config.yaml
num_key_value_heads: 8
head_dim: 64
vocab_size: 50257
norm_eps: 1e-05
positions: "learned"
attn_scale: 0.125
beta1: 0.9
warmup_steps: 309
schedule: "wsd"
MLP neurons of a small language model. Each row is named by its layer, matrix (gate and up: input weights) and neuron, and shows model dimensions 144-399. Each number is 128 + 32 x the weight over its row's rms, rounded and kept within 0 to 255. Numbers have three digits each. A neuron's up and down rows have the sign that makes its largest values positive.
After each neuron's rows, "fires on" lists the tokens most often at its 100 highest values on Wikipedia text that the model never trained on. A number after a token or word is its count.

L13.gate277:127118123095112128111146110112148123147066105146115132123126146151149120105161057115146131125134158138149124089162138124163096112171160108096186148199134156112153164054109149098163082121129166065156154087051131182163163150114120137123084102050138098095099142164138085148128120118137176120137118129093066132128190155133109058168134106159076104139152189151138122146109121144066086124106104120177139108149060169095072131108121179097125122073156122123163114136156111089081128139087159113070108169150115143136105086114122111090183155108107118170155177144074126169189167128144088084128155099105097130090092108170171150082112142093155179139142157086067081156083123199084195116152129080124133148157152183098088130107149141132189142086080099096104099164184083126102116126118066
L13.up277:151133139129176167076107073126208135133065138086145162156168043168062131142173053114102097141101157123164129095173137124067135107122101123173097109141193194114143079075110110110132097124111098097105099135135170103140125067107101114155132137155152159130108141107136108162050135095100096098102137120086152096140067075061159168125085123158136101153102117209093091170143154106089111135151136118149209191076121124117178103076123093133154110103135123156136101154130181124111120152140184137139161122130114116114093151137090096148151097147075163089082121126119202142124121115171128106122174093082136114152095150188115101128062145171082151108137151124176112142080130126060081082147093149146089161126105139085115132121127096138105146164146126182115160099125132142102140125116159
fires on: "1" 23, " " 20, "9" 17, "0" 13, "8" 7, "–" 6

L10.gate329:176133111185134094125117068104126089097105098122107084119133153161171096149058073150097142094119174021162170104160113156124067122153089127142133143126129106139132179121148097135107102113125147184166135150168058138157103142092120083113154115145129123171109146190106153113086100092099161082133110096121139140142187158069105195148044076128141124074134142187147118110159117143102188135126107118121153091051105138119107099148158180128078104123095126091124173207135118106163066120162179140100132170095134128144059147125136137117113165100106127122159160115164191129179067099122173112118086158077153152137175139134125113136091143154110132095121135105124143192105171160100135168157090077138133103137124153173156202142163131142104202129190147131076125073125154141163128182166136
L10.up329:098061094141099107113176129085105148188126101112112106111097080102168108108144146184153156162085112121130096081138115177082132131141133088129112164161138119147132107164093139111147144138077108136150114110141156102103101165141127153085135081041157117211101078164151081154158104098115158132135081097089208134097155128163158135171090092133143189118142112116128128161106201183061123090115063106106130121099147096110135154160151107161086156120033101157107172105068029093062103126131128138140103114117100139168141093119131106133095172114161149195161175114130147146103115118152061179107115151088126178208133130090125150092123151108119096117108145139145123152122175150172187188106098119122158067141156180152083132111120136119163132099120169196103162122097164096104102158113115
fires on: "." 41, "4" 10, "2" 10, "1" 8, "3" 8, "0" 5

L7.gate360:126122193116111112156145117133152106086117149147149095108138193154190116154066093150074123067122154128167119113131102197189130108171103126152148129120205140177062201143099136084150145162137143157167088156084089151153140176150134162172111137117153146084118125132064147153123179122096154159115142109110107154110106131044106094111125115174086140138110097097101093082161149083109177105120094115124111128127069097183178150156151105125105176117097124107109192123118153085118125094192137079126182174136192122154110139113145142058110107099146048167134155110109134158180128131179133182103129192090175125021108128133123194178091133150144096096145132140125193125172082166199116136134106109162096114137110167183150170134090110172094177141130134142075115128164153119099100153138135
L7.up360:152115159129159102113086060098196105162172148173117137085096150128199149104139126115140203092117176127118116129079093167104105097150122150125133114129119146177138132100157116127072137112109148099090160110125136204162144103163146166107132158174117083155131160119109163093159126129165133113136137138149177113130163117112148099097137161111105045184129145100153074082158153146152136143139136094136118140106144172151173122093111062078129149104130177128160121146150158117174086070132078124183114123079160125091099090107134156101127057158074083137095136180081209144114107114120190103096137125088157080131128143114117135157130206110100129142138112130113132143133127151102123126138144156197082210072104089120131156063108109139091139140149155174112151164190172106136171186117162
fires on: "2" 49, "0" 24, "1" 13

L8.gate505:118102188121103161144076146108079120184142166141164164111128128120130156103105139102106073157184133153073123068145160132133159123082109153120144132144111175153175121067130122131109085127109131153059134098100155138186150114126111146142142094142119147167108145157122168129086173200147134147139128096168101124143154121108165150161086123057104163154089094182159116119094146097134154153105138142097171179136138062136142162156147123098122202169096137159070125106142092065131136127098131140187114075093160119131133166089152156154097142186111191115174199123087125192129151204133040125173068104123173078149123140143110200111138137138107146098104129097173111082123126158100087175124086138091138109099088158089135114094152113106096115108127142126133103175114164105120126166086132
L8.up505:062065091086104176108156204125112114104133205155183132157114081095165209192118133092104122130144071123126101077119153155117101108125119065112140092129136129170135119161113187157123157128134061093163169131172098082088143122129115140140115125098175135133156123094151121083194070122110164118139102121078173062128122183165158096119116131099105135103131149118146113105093158102091104150106127110127091099082157081206199168117117079132120129137064137147154120151092110146205170124147156137162082133103161109141112120149121069132127148161163142062168137141211050124073147117130129152162097147099167148127121132113120111156139118081094175116134129101136118121136124054079199137129151116129073157063182132156097163168141197149144070138106133145125135143121153123125105189087100
fires on: " the" 25, " as" 18, " named" 9, " renamed" 4

L5.gate540:125090184150085106022128129160090150034146168131108112112116107205142110085123107099087166150127126120084126088177114098059131148144147158173094156112186112102123136116155122113141135161109143140148164066077161148189083154074152130044089197131127064186099102099102077173185065138123124145142077126126122164124111130122126105083129173124137085188144115115148074141102137154108141128122105139164126106024164162104117192101114152164163178155111156072114118081156115134169147126148173093109095098147118100097055081143151085111130125145089069177207123119134139166150093144201132107147097131128049097136139045107115146077146170100099179089118080058168106126123119144115107062142176177128137116106107116132143101098146088117112129134147128099119096152153115017176127194132125
L5.up540:132084095198059115128121168079065159110112141158144145104108120146151116106151127122095133094164182112152154115113061101107127145148117103153135138112190103178155149127180125112175145147125148225115112112118133137113171157103090123142135109154124102128063137118089074168097140093115106126145128162137132151086108110053123111192073112120161062138090108132154137175097163140097169125082190148070150078121158108069110124164131141167181111134087146096127103138100065162103102185175165037076110133165114095143155146148125186107142114118116119131144108118115134123090131081164133159133096179083088129083158144155113159087126174179058105103073140109081145133083145115165085109199142120110137101133125115111142154133167102153079118159153066091157110091128193149167107147127115
fires on: "," 23, " (" 19, " \"" 18, "\n" 9, " “" 4

L3.gate202:144145124100209135147135055190117140170101147104150140115173136088132115107164099103124130110126122121139127087179148143159109109130129156179103173156138166132153171117098099074079114131121123119153117135143148146134095094182127091121155188141120149120134129184159096127188160098101139118072132105116092153191103170168110122120118202193094071161137139130129157127127099140132127126132111123149177093120133159143171158105134122147069151110109126195152136119098162048143123104148128153166093135147067126085148121105120158150143071131087077108117136123080110151162111112133180147081113114097192102079161212126166120124172117153077081110105123128143201120104110108169146171116114180144095102096135153118159145124126124117109109144090167115126194156108095078076144148239164
L3.up202:165116129126145145123144116101135133118135157149138102102197116094123090099149090128189140130096125138150113118099132111125154122070087151148143198105120139126133119137095147080167175151141121120127119136121084138110197162149094124092093180057133124123086100188149197162165115131172136107113102146166124149180120151108117142162093162129102097137128179070178098131210107142123127112142103157185166117095064170145143143115104140162140166107111155177095116177165156121178140114093152128088119095175125115168127103136129113071099162154068101157078109117113068159160155131073097129150120189161087088149180129124111114130188201079130120144142102135149050149187116132114080137102075189121110135137098098089174168090144140109152110114089162176143134149133106061133177113150120
fires on: "\n" 61, " in" 10, " who" 8, " and" 6, " but" 4

L3.gate420:115155115122118170076101061106113161099080127132153107152150079132172115120198048140132085151131152027136113148124093125076163106128150188137111127088136165124121139103103130122164178150107148131129097137124149140141101111168171163104103116118134162148124113070150101110151058151127106111090135123096111091174075134064142104059139185137123088136126120043148125115104056153095138148119087100123094131118174101211137132100142132129108136122098092160081150129180113108101111131109173118129059094150154131162102134144141081134123129171089155089179140138064152168104122124095120132067129173118161093142098134126116117097117161144101134081122146103135137072089146148101076119149209138126179140150166149121171151139146148052148124143118190121116142132095126072113218185152189
L3.up420:114122111156065180169094145141093142108097102095134151149146122146122084122161123196108162153162178126135194132161090087073154143163159148080139112080109114126127119105187156133159179117100141191134087098096075121119160053075149160169112111167106109102082110096162094065113057108077150126124136108131158155115115078111174093102095137062140119078154088124105162148095089143133136108093175132127095061089151143174142092063139126091171100113091137053121081143172059148096149162121147160145092088209090121094128121152124152079126124129127109120167150152038169148093128113140096161106124115111187118148176136159173129086083166125121102139083133113117113123176119125088144137078141180152134136108148166128178093117126126079086133151149100054180078105178148128139149138133063
fires on: ")" 66, "}" 16

L8.gate97:113095150138202129118120112145092108161115102115190129113150176111170114144144124118130147176150178083132138130125101153145154072133131142138153170093151115120119139105175122153116093101113157167102119077166138117124083128124223159125108082173131153126189157095093198140122143166111127110101131112111084195125090118079092196171152103110132160092180133189110151157125106149186068130131107088080113154144172107163120153105131134132191112150097105083171043210160071124130173090051124067119129130142142128159126119128149155068119174143146144127104118150127171177064181097118145127115110140141129092084177101146071131136158101124153155102085108148105105058148073102149133133178105118167104117099082112113117106169112048122144142097178147124111085090093187132081123100188141
L8.up97:128141049124152130182138126162166083152104127160117151113114181146146162179124167144125095113162142136126172078152116110131133128104148137176098072149153100151116137155145136171170150121087104105135110083106087103088149151110132108136156154117180167123098100119094133041136096088160161151114089135103102148125108098131132144082130132145099151162113105149144108086115143101132087143141133113177107092122056114078179113191144072101185120118182175143095088064163104150139097069140131102152173109134137145094106098100101102081154161096105073155116139135112165172147132097193181099113128146117168089116146104092127151130192110092122141103127080134158176168159173101132152175165133129087116169180166077170136065115141134161158068047140069147145119131190148116097100121185105
fires on: "1" 28, "0" 27, "2" 11, " " 6, " |" 6

L7.gate46:071143059191174070122162135124151126170120163161127180059102133113130141062077105105144195102135137097128064151098114132170151122125101154076129157107104142082146091176044160087025132166125129136114105171158124146132131116156100156125110180089094148113139139162171101126139138135122140101048128123133156121168139110198071097125056178112114136139141108114180119161090095141154148143174146213082139119166096128169143153088108117126099212108180109172072133176050124158116100169153132170138095148114128105144074132147076055121154144145074074124077130152090158160067127146090115153122164200081102115134177134110165111175183151138138133103076072158122107172126137106116146093113096088148080072089098106096144124146081147094080128069150114143090114107137125122130162152086126
L7.up46:130132147129127119129128074141146094117108102140118120150160171153109100168123165100121115201120113128108175109104134131068128100130096153110103159104124153168061122138180102133134111151192149080097167120145119112119131125137128145128133109094111164096134119101102107139095127162125080145149066140076121175107177147097110095134112149096182128118128136084094136130164146167113200147065127107128111079128106103139150047131157101091098147162083139129168139109142125105104165089142114084146106153123143135141103129175167165111147126136145132147153083080122077142104116077153090097107102140149114107146095128143096141139131074166086140066100178137156110078173150149051129123100109173108115162105182158111151133126126110155094130093217138123157145137125178007101149130167188
fires on: "\n" 100

L3.gate460:117099149113096085156093117100110100166068115182104140125099134143046098152143129131141121163175099094103118114105137135150162106110042161148165129123214119102116114174212116098169131134117142117131128181080090064075138133100099132117097069106145058117104093138136063150114101165111176173157129107107132184167102165139154106115123124103149100122156153078112133128169088107199108163130158123127169088094108156109151096137121115166153121099133119099146108138170144123141116169100125131132056180215177073125130118157119127080195149176138157179111143113056103103164063162212117141187085160072094145177119093177093148100078118127139139114137118086088163148062131114117171044168161162114101076095132117123082091075101112166087162113090083124163079145155133092134123133122201
L3.up460:137127148100145188170128079118111085149106161194116188105147171113099119142087074153069156118148149161136129153096082119140094109187097102118105131085153088115142139138178095115076108122135138101113129071135064157100196158105140072206136140162131080200140147165094116084159173107097080178127117117105081172154147062144144149091122091175100054152061168060105113156129117102140163175121187121131101113138126089154122161110126149101158105154157160117149107143120143111055155154169133172120165109178112081077141126100140105061170144102075174163158136138130121122173124133107158129129104113099082125176140125130104107116076112142176189098101157167083199089115109109073144127131173201121127115131193109129133173186160168118111108155078151115180084108133159093172059138145187
fires on: "\n" 54, "===" 17, "-" 14, " " 6, "====" 4

L5.gate549:129151107137128090136094119141091117127105148210131106119084184146166146134182115100126157180143096165116162180151124111146123165125071155189133115102151118142125153131144085138119146107127106139165081126085124123159142090164131142173100123136135154143098090080090119091115114168165092134146109110101145115113060105093104127127122169141185129135144152097141143195096092158170118138103102133101179150126125070075138160137128108183085173118183151105165194116156107126086149127147131136110075073083128144152057149190134066146085083164135161144145088156120164075201172178109139104079210073108126121118078175125103140131135135114125202119125103121122158107157099192149119152172152158137138120154102152119131123107098089171138133110137151097121114194158138138135122093170161
L5.up549:115169180093102152189154096174157134065121099142126142191132119178159092177103191171101140096130160174139152090126184135133095178162086146113175126065075105103113125103130099125158068067118178124134115165143134073091127164142085133182119159161163061171101105114094092029146137103134141090117112134104126114162159156183192140107119167110153122103147135154111081136105131154113129129160192193212151194153138089135122154123123097083136099171084134112106111106149101126146157118158109180200152085134122113204099113201162103042134123127132103096160138111146150169077224078097129201137155097179125118118111113149133154144139154142108142090140091083094118097177140110109134120125087136134148159106153095117126171144136167121151140140150110109171158115131149105118189130165139
fires on: " is" 24, " was" 15, " a" 12, " it" 7, "." 7, " being" 5

L2.gate444:087077125115161108125137081166140140109127153134099143204176134181080159218144149134153092190118116150065135090078133191106162158093096204134120093140091094087115118104156090177154089153132133168117137119101132137163122139110101114086180121103138090097116128077145134126115107136116116159150105101133121083139100141112133133143149087150121139070152150123169080111108101106078129170128058055133062182097130176167145100097128109148135135186139120132130119125165122134173157158126190107126091082114143163113172095118149140114140095110136153107147174124137146101116101152149170090129112172145106133120070052142073131150121142176178237080139123032186135091179111150166096152120056107152105122129098116137132170092117101148157129153104190144036146154076073118186113160091101
L2.up444:154060183158100130174140112168137100124143180073113083128123091144084152139140103142215157157161119131131140132118113096123102136109081085193144148109185104103114080114162062170096130101112119129142143162112023116144177161130116138132100084097117099139091111150101201137142147073143114090131128125144073130143138122131119147092153129162099123112131173130159108138113110158016110180121113135131095120097134160178112098070132107111151095149163136141123082156100132115161095102119210151126127185117097197086129145106124138170093139104108110172111111117169107068080087136087085068101124173131116103157115095138127113194079196062188100114148149155135134135169106087117172111122142120152135132116135050146167191127092105156124221142097173178156119127163101127187105110119172
fires on: "-" 65, " as" 35

L4.gate401:107178119123096130130096119101122100114109132097132122194161140135153093204164120156125191176165147141082200051152151089191136169108152105137114102123035141111144134130092124148142132103141166094146118109135142122202119145114128137190039164141160122147129146139130128100138069133150156131132098140152092101089076152137111071133115083145133118071170089147094115115113144158189140091134112088166148082139109081151127108136102153055082144129115100106165114124151146180146073116140107132145094120135113135122134125186136137091138088131115100105192128136157164130113120139173159105116174100159154113107131190169174124088112143125111196085123101050151067114164116087126095150127128141102077141123107113142132137085143105101135097124103123072116189138078138120171127144124118
L4.up401:155137140186130087145063128127183138103159159138160107152044135081137004115176116125139151077150115123126161115147165120127135136092065090128103125076123038074146130099113113157086136132161115137132089138126151083146103104056156130077103172150126211100138117148155144208065101133165145114075146120136155171130127153130106115179145093122171068087128085160173136158127109136143123118143087113128151074130139107150098138128118184129129152105111113152095104143147131120141153165121106071121160095144117116142062146129160106193109148197156139155104117139179114097180075146142134062113075142113128146101121143131085143244176129179170142119139160158074148193106090110157103123111144133099109135162107177119171146134122082147086144121088107149147177132105104139119077090153115
fires on: "ak" 15, "\n" 13, " set" 10, "ik" 10, "uk" 8, " made" 7

L4.gate243:175159100181145158135187134138110144130128109130114105103136197130088132145142125159116129132134130125082079119114144134151120131184138145084130082143085161142160135133113151140097140107117152046133123105150095135134107176152111123169126136128076116148138190169117121131133135134141141120105138118149110142162111125147110155177090160138081164146112171151179128122115133149127160175124128182124163005131097136154161135123142133102081114095175119151153090156089129172153080141209105127124128120070164114158108137066115102134165122136143090096081152140080167114069112104194109182124187101182191112134107226113136111144193103135127115107138040126198058132172107103160151080108117138132087091097070144107099155144139143103088115138121153111067180142087142095097136136105117
L4.up243:110183132174136043102117132108118132109171162165163101126153129160137155146130106096150120144118143074201127154089180157103140127112100117138062150091124143170036131183116095131165131128148113107145109059147140116102163122120099218103078144192106194128140120131157146179093131142114168178107107155156150122100132092104077111118085060130137078111152188150179114173114153087156133118128096108134172101140101136093158103129121142116110170144081144162125126135132169158146148143198131127116153113186120090124096084134124095128149167114158153166141074128125155134145107089120144165156099120167111151192120190167127119168180124102149084096138108063134153175095146122085127129157120110124119141134111136102182103127114173166094131152147091156155161151163174052125102106138223
fires on: "\n" 99

L4.gate119:141128124057100131091106113139156135156105171136143163182099095223062148111116107118129138170141129123083161149202097160077213142098111138135115077134152150166151095146126048133184127176147091148152108121111117114166205117112136115167038120108109120154084100120144125102135098193112163194026116125166080117199150153105080117150108156187103115103152123119104109150137142102163103134122171116170114134122093119127103122072118099136097192125076109133126100153109163135119150167123162127123127128184086102117111115110131119126156146102124147148135076136105127145116095125124152099111128147081111071121088097155089095136092139119167133097160139093122106126116159097080128128140145202153103100152129107118106136056134126117119185138088122169090068129176082043099143129163122
L4.up119:133130138117059126141137171100114152178126107145100106142136132094098117143092161109124145110164174103115128117105127196155109109212098159130164126132185107118090110110151180155142209119110127142123134100161114138134142127117124109093189066134148135117155098136129122143121096042147157121192106155107153180064161116149147131111088119122158127173079136135096142120081144123142170089118201171143092150168118141113156121140135104116148083128136154079158125153142112116098160123139106098087116137092191183038140189167120156083138106123140123113180176152160137092133168171205118152092106064134060202179149190131050144101081142129087065165123150146116131073093162177111092111106102074103137122090138109121139131179141151119124173094138109077166125166127133206137064136048130
fires on: "-" 72, "\n" 19

L4.gate18:190052107154164131091084087161143130117107108087105126121155131116197047157099166145102129123169126130153145163121140160088132155125147179113152096049159157106125131151140191165112223110118154170128124138106151102095143109151135202112156133102144132136124136113118160145088099185134182118128132123104141123185196122130154134087165087081155122104151127110184122113139128124150111113094168120099142157143105133155102115117109170137137108114145090075118113160127093105112165093165131153163121169075148162136137155121127161059128070107133098086128177145126174083122046178087177125134132116094122102111171122122128143114115149170133104113151149063143084092211109102123161139168168105150098105190122124127113113080137130161096156139107194136090138167121142135126133195149142
L4.up18:084129072136113155143136129166121105078113127150138114156129149109104107134062075104127121114164104176136119127132123054150143133160123139123143094102156148183211113185098142149070163128132221158109085150113166122080165208157062122085116100114112161137139119097122162122109052166120116172109139140092123167160156214159130128142160115145168120073101148124177152119161167066134119142112111116103124146131184121089110112129152134142068122110143147114146123067051159083138185131140100183171078134154099134105072121194115151134137081121126159188126093117148115126139117071072177157102085093125071077088120150151144152135151079143131115108152160137134098130114114130151188194072104144089112115148178090164075168096144139176134143093071164205087086143144086108084111146135079
fires on: "2" 55, "3" 43

L7.gate642:094133108150114175110114086121133164067164186147169152143189121100160198163128140168136117077103159146076084095145068116157109141172150089117123088121097159140119115150121112088140119128090150139106173112101148086126095131136109123130136155124111049134152153112074148126071089099073127150117143140153079229131159140133144068115108081153167041127127119113150120079176119131111145147148168145128145154086129111118181087147154137151171139074092098110180151091118112162142122125180086119155129143164144166109090098093119144136136111106104139155168135164154109096136149162151148143102122081131110092089130095101225096147108178133148110097156143060174093156054102133124090088111106124131111109133080146097080148080172103150133130101151129089141088110182112096126080157116087
L7.up642:059163160089111106166105084136151169131121172153150122143141139158112182127138146150120092106122159150097075138195061145157109109158116102168093101149133166145125103122161148127140137076078120124088212115092114084169135108147106189156161163125104106173152098129087208171121083130143101177014125119126128166135129125134133101083156134124133086125168154052175117118195121095081144149146159109114165185116094106129229120117085118087157115124141111123140171117116118126116112082154100068155141143084112162083125132127158137145157101099117112117160146143111135101129127103120187166162140094063101096098077153121182135146194129132153097107112209136196110149095110138181103103121155161114118126091068140125077113160096081135102141101129135140091078188209085109063122119160142
fires on: "2" 61, "0" 23, " Information" 8

L10.gate32:073166088188129159131114158143152104151082161094152138178159177114133129138133093168112098163121130126129132120158137122100115092135112091081112124163156115169140136112065092108157142126129143154123146097104095154154176126117145086091051095113099094094119126176169078108107088145125147110083127085137093196122133121140089087145180086138160122137148111190144164108137119102126123158129062122141115152133106127091108128093133169155068125161166176144121055157164059144130091108156126098069076123168099177178072139106125126081127145062132181097119169132083127111129111064144083099117042185070077125156134145147114153090140135135147127073138147124104184139098092125089210088147144118091132175134052165162105131138111161149109136108108131060139173107124123137076170120143064
L10.up32:142106109123085180145137169110104115145109077126162106102069156140080086136125120092157051164169108075125144080104096118099161169136095120147161112170171139127110139112103118078132099138152153131134196168122118152140129146115092122153096097102176085158048177129168106143114089097147141150138118114123112126170113093078097145122136114102097103205148164133118176086083177115134150166144106189184060110129124099144106119132135151125120226053154089117098117149166095103111139154158186142142146120081091103197118075167091127065149182149117120129124099159106146140145159143195073152148172074091103190141147090135157155108066156132130151105180123075105097127132178100101115159099148057128138158160137179081141165125135109138196112102154138140081130151127163160103060197079110
fires on: " " 27, "0" 20, "9" 14, "1" 12, "–" 8, "8" 6

L8.gate453:160124186160138160119108103165142155136135145151093112156133132144173105118177133161146131121132184135162112136140110101124194117144177199172141158143154149157111131037121130148058106142104195190117040069112119125140097135150140156135108133093187097039146093098149219112113156152116106137129132146128115110143122135104122113115111135129097153119150136093115153184116048169148165139119153125134125129143136115155073142135167082183139083117140097133121140110129087144102149163118102165136156072183159151113107125130088086094120144122140134117163064144033144103180098123105143132105101116130106096040129125135081139215109195152157139094123086140088089065159065139130126083151158161147145165114106137143151136124089109166126078116170132100068079122081166096125094147152101
L8.up453:109087114187140147146144124107180141145091096146176117124143184087122167121131120017152062144096087167136135108095108072140173128126125140121114090112100151101135119130094149137151101172125116140133107108146115084080125149130058100147134145149136132159094123114158093105136126136083125138148072155149108126169135089117125146129051165150136145140072114095119158096068131142098154226100129104098130139085190122182108145158153117153126134132165117136092108108092202153111150078182145168138089120105135137113134120164086103145177132115104116139081121132139147107133097134093121081163137117150082127157125123145078140085090102082157084099153095062158113169104109090134157145080091131133176181083153033163117164082126107168134087122112092062154177103091106127076049171074186
fires on: "2" 39, " a" 11, "3" 9, " |" 8, ":" 8, " " 5

L3.gate157:181137119067120110148113167109161134184167083065076144160133044122082158126111141128125106106074135167075128158095133143166127144139110137086088090149095104090125089111135086182028136126118107083116125138140176114133145121105182138125130228117109148117155107153074075128174118174050115142090120125147130141191098204134120112140093131062065138134215124134156110143102127142112098091116063084098119127143091117025151160126134138124054142145153154143099173149072169117182117185187116136130126107139148127176136121084157113140151064113161132103193147124173111119147048091187147138109168138199166155145109188127115115125131101192141149099128114154182127184111115125147164117092099144125134087106152088147125109198112120091077138210070123185130133168058113106128099128125096
L3.up157:143170133152142136103163078082132113204159195122090098139146092130129134121131130046138109146065137085112140129074119178114197131199117115192082147153072109087155093107109115106095130135113127119114142110183107106068158166052092125152162184137114085165093079116094131117102174138153146188079130167157163127146144150104092134142138177139111096160140097161092089164156135088052151128139137086161127103114103124115144131142140120142112151137105125159173147127160148158176125230153130112074121086134124136157127130055154127139130148101119151096128182136154154162063167180124130117184155117207118105134114091133126137127127162181137111047128100169084094184096118106116152047158098100138169125108152141110096110109134128147090104089115075054083123124087135155141120139122135
fires on: "\n" 69, "|" 9, " |" 5

L7.gate581:093105116106145098112134123090113122102118109095162107125118115136099150222088106112133118124133158121122140107135155097089127112143086067094136193154164189091110089145133053116162109112030189116082169131099123159106137140083145176096086173095112070172118102099136157155145094159118128107118119139084130102108071154111102093110159086101106078105104160078109171097151177147144137140150174069128097160120143113116167099122043084099114128129141063163120137095131197117098165130135112095157107128091069101147166118101087158152134107146114136227120134220180083177152110144136157121094083091156113127096086128134180116121181160120092155100131150102190080053099134151133134139171145145160174170126144123113124133141108124156149132090118150146137091151180148086112128147203146
L7.up581:114125147140141186116153111165143131101140095150145084126122118105097109182113162137119151066150143125093142205119056124140141151174182118101157156070103141091156088110102130117100089125106106116089152175178130161163121061109122164169135173078067108073109109187178137137058096099062139146138107179167093114145168196103146064088137130131176124153163158147122105127161112136090080157152162112199121142127096144160178134069053140183123167139135119126101128105116117072092130156180131148134081141141106075131104111093064114125189066112114049115165108131180218106128045129150160129102121097113096189090108149145139087195118138151140193162130139128118106114128123142148129131125176102137113156115122132106098112152115159153160162083118153138128104123133148115119116166062133
fires on: " " 22, "1" 17, "0" 16, "2" 12, "9" 10, "-" 5

L3.gate136:086165202145136148137130138092190131157167098122139068147081174153113165118192086098104178129136096181094138089104171165090152117137164169121200119088126141100097117128170088123179144161113102156118131190045059128174167142163180106135137128122156134089151149088107106050182085133078104121184154117116099116116107104114147094121072112102140169098141150134132112127085156146120187091108101111114125184150119092118119124088122095169054144109102099129085139116143093132084135161052146132100082110174152160185088129175131126197096113148181134147165082123103186115097169133097146074120087141102116125068084159129086129140091114073181146113197125124159139105135138165153042172108088158110143174150127113120153179072137093097157135119126231126122079124159101121120174121178119
L3.up136:148150119189135139086097157136117157138191115084124120136124178189129138166114069162162160145116112121088171114125148180084098095192205055113115088130122135088199133120168167114114080098114117112131160106130160159117111168149163070152136107155131064115125127130132140123124163157101131137189124111149211128166111127075092133145079131113098175107143161149179129079087168155154073167132125125167144153034145109078111191117123094077171095091157131070104088116118160111116111184098112118125110076118092106167143107109138137179161112114100083146159150110089142124067189166115133149133126123149081028130110130149100119157079136082128217110165111162137124177107144142105158122139086094141095194108125116107134070096130121114142092151164144102146105130177149154103115087136154
fires on: " is" 30, " a" 20, " set" 9, " an" 7, " It" 5

L5.gate237:142156136159138060113085122134126099111160111124134115186168112169151139075152096100200154134095115107105130073194072175072144061102150178056140103145090172070153097104054190133103130123111105117156162132153140138139066162133163152168124175197116183150163131125119117160099191156127190148123126116145122071135096130070127151080119152141104119123086083113139097080084149156024115189120087196143112118071134168182110179057129098149105153158148134143076190112122126147164067166119178154105113133135118138160103127100125093137128126112127123076161186148136112160064141066124127075129160140100151086185135142100099101103143112105142167083105074099130123156123144130037145099146169130135137122141105156100124137075132148141149099106160195165074177163047089095120165190117184
L5.up237:122097111155136078090087119121032181109148117076155127172102095175112097139153124052144128153096124083157133094108144149106160144103076127104176159176124075094108099150127121133112117125125057086129145147110131094117184124145144155174125150110104095111076143104128108196116072174131104164175109141156094143077131110118108117155158122106177133120170113120145125126068190156117141162139095111105182138109081120087131141148139147192046181119121110109128151117144082162150178174158125104077149136169176149127116173103145152136134157138151165181112144127147068074129117134112115142182122117121135142152096138101136131076159108166129170160088118133165084131084143079132167091134203168114118118170075101092133147131113114162075157112142120096150146163089169103121150111142159
fires on: "," 73, "\n" 17, " the" 7

L13.gate599:122080073122094096047136161133154078157074125103157133176164123174093108194127118170200152174175110144201137039182143112082137163115194060131138111179135162151196132085088073103185059127122131120100158153108134164162175185113151129103100137106127083109091081121115066134162088127143171131162091128119126101136157109129139068117182094161130115119151137156078194097082125159113116096129090105193075096126114178154140153130106129099076164156099151147119093139135078149094137067168112151174135170150103127076087132168104194160164144166129148185151171142138086145136118098120095110144152128056099112149132147208102119057191160105150132126140111107118102098045162146085147170136129081094095135180131171135100116163140151136110184119125061156083176132058101084163172100077067
L13.up599:171108116144120109055143118099175109208090141095161112121163092180127149165158099125183169156186169092130145084162101139064097107173193144130192111152100144080149067064104085124143116151137138110104146140134201161137113103095179157066143097086084098128115158163086108110144048122125130149131140118143143105164125144147113123116161148139112131129147106116067102095089130088119157080110185104180126153119067132149119128104073124107114129098142128129183144161176160144104154166131183145162129145137077146061116131151117122160144129091101211156123142148132121130119125156174087109148162038070103110149124185190160153090170203116089143140114172075104096117087188169122068117183124184139127149162141156094108159077136177152071242104186114134093145130096101146144105073068133
fires on: "9" 24, "1" 20, "0" 15, " " 13, "8" 7

L2.gate76:111086157119116103093076142175139134141067135186108136169143137201124133152196072105118138209089134093097171098142144156080169189112086212111117128106188082094147112174104070169117099098122134148134078099117186124124141095129153119120079106148111115119132071112150081110163112166086121150093098108102097135158092084124163102159144120130119120164126115108139143165069094122102112183111118144108145140131139102087077150101127098149077177162057099116106128082181129149157164118120149105094107118178138117152079133159155106100129139119199160162098222097074154110123135121207144151128104172116113098123126084167101148135090084146165140079077116142143053137086128131140083171119130179144134107132125118154142171058092096109073115129112133128141096141075113123093159154129132
L2.up76:068106176113096176171141120181119221123175106128125153092115141161162124173131058186146180093120125084168144203171103127108177172126048109146103103046210100087145138149129132106152159128112141150146122139088097106135200144075150159124118136141106128162111083154135087076167107108097154135088142131173117171136098148126158124095145150190114072130126134097070114086069133083154117127108147173036150094107124164125083120145126114114144062135163100114146092139114118200120126128118129119122085119168071125067140108141127110107181144116197148155117152131091135170139122121103080131138054134108049123201155151212141173149086128145145105122119138130149100108131106070071133113138182140120119080106118087132126172106138072154055091146094056114143101187145094125118080154049123
fires on: "-" 76, " \"" 6, ")" 5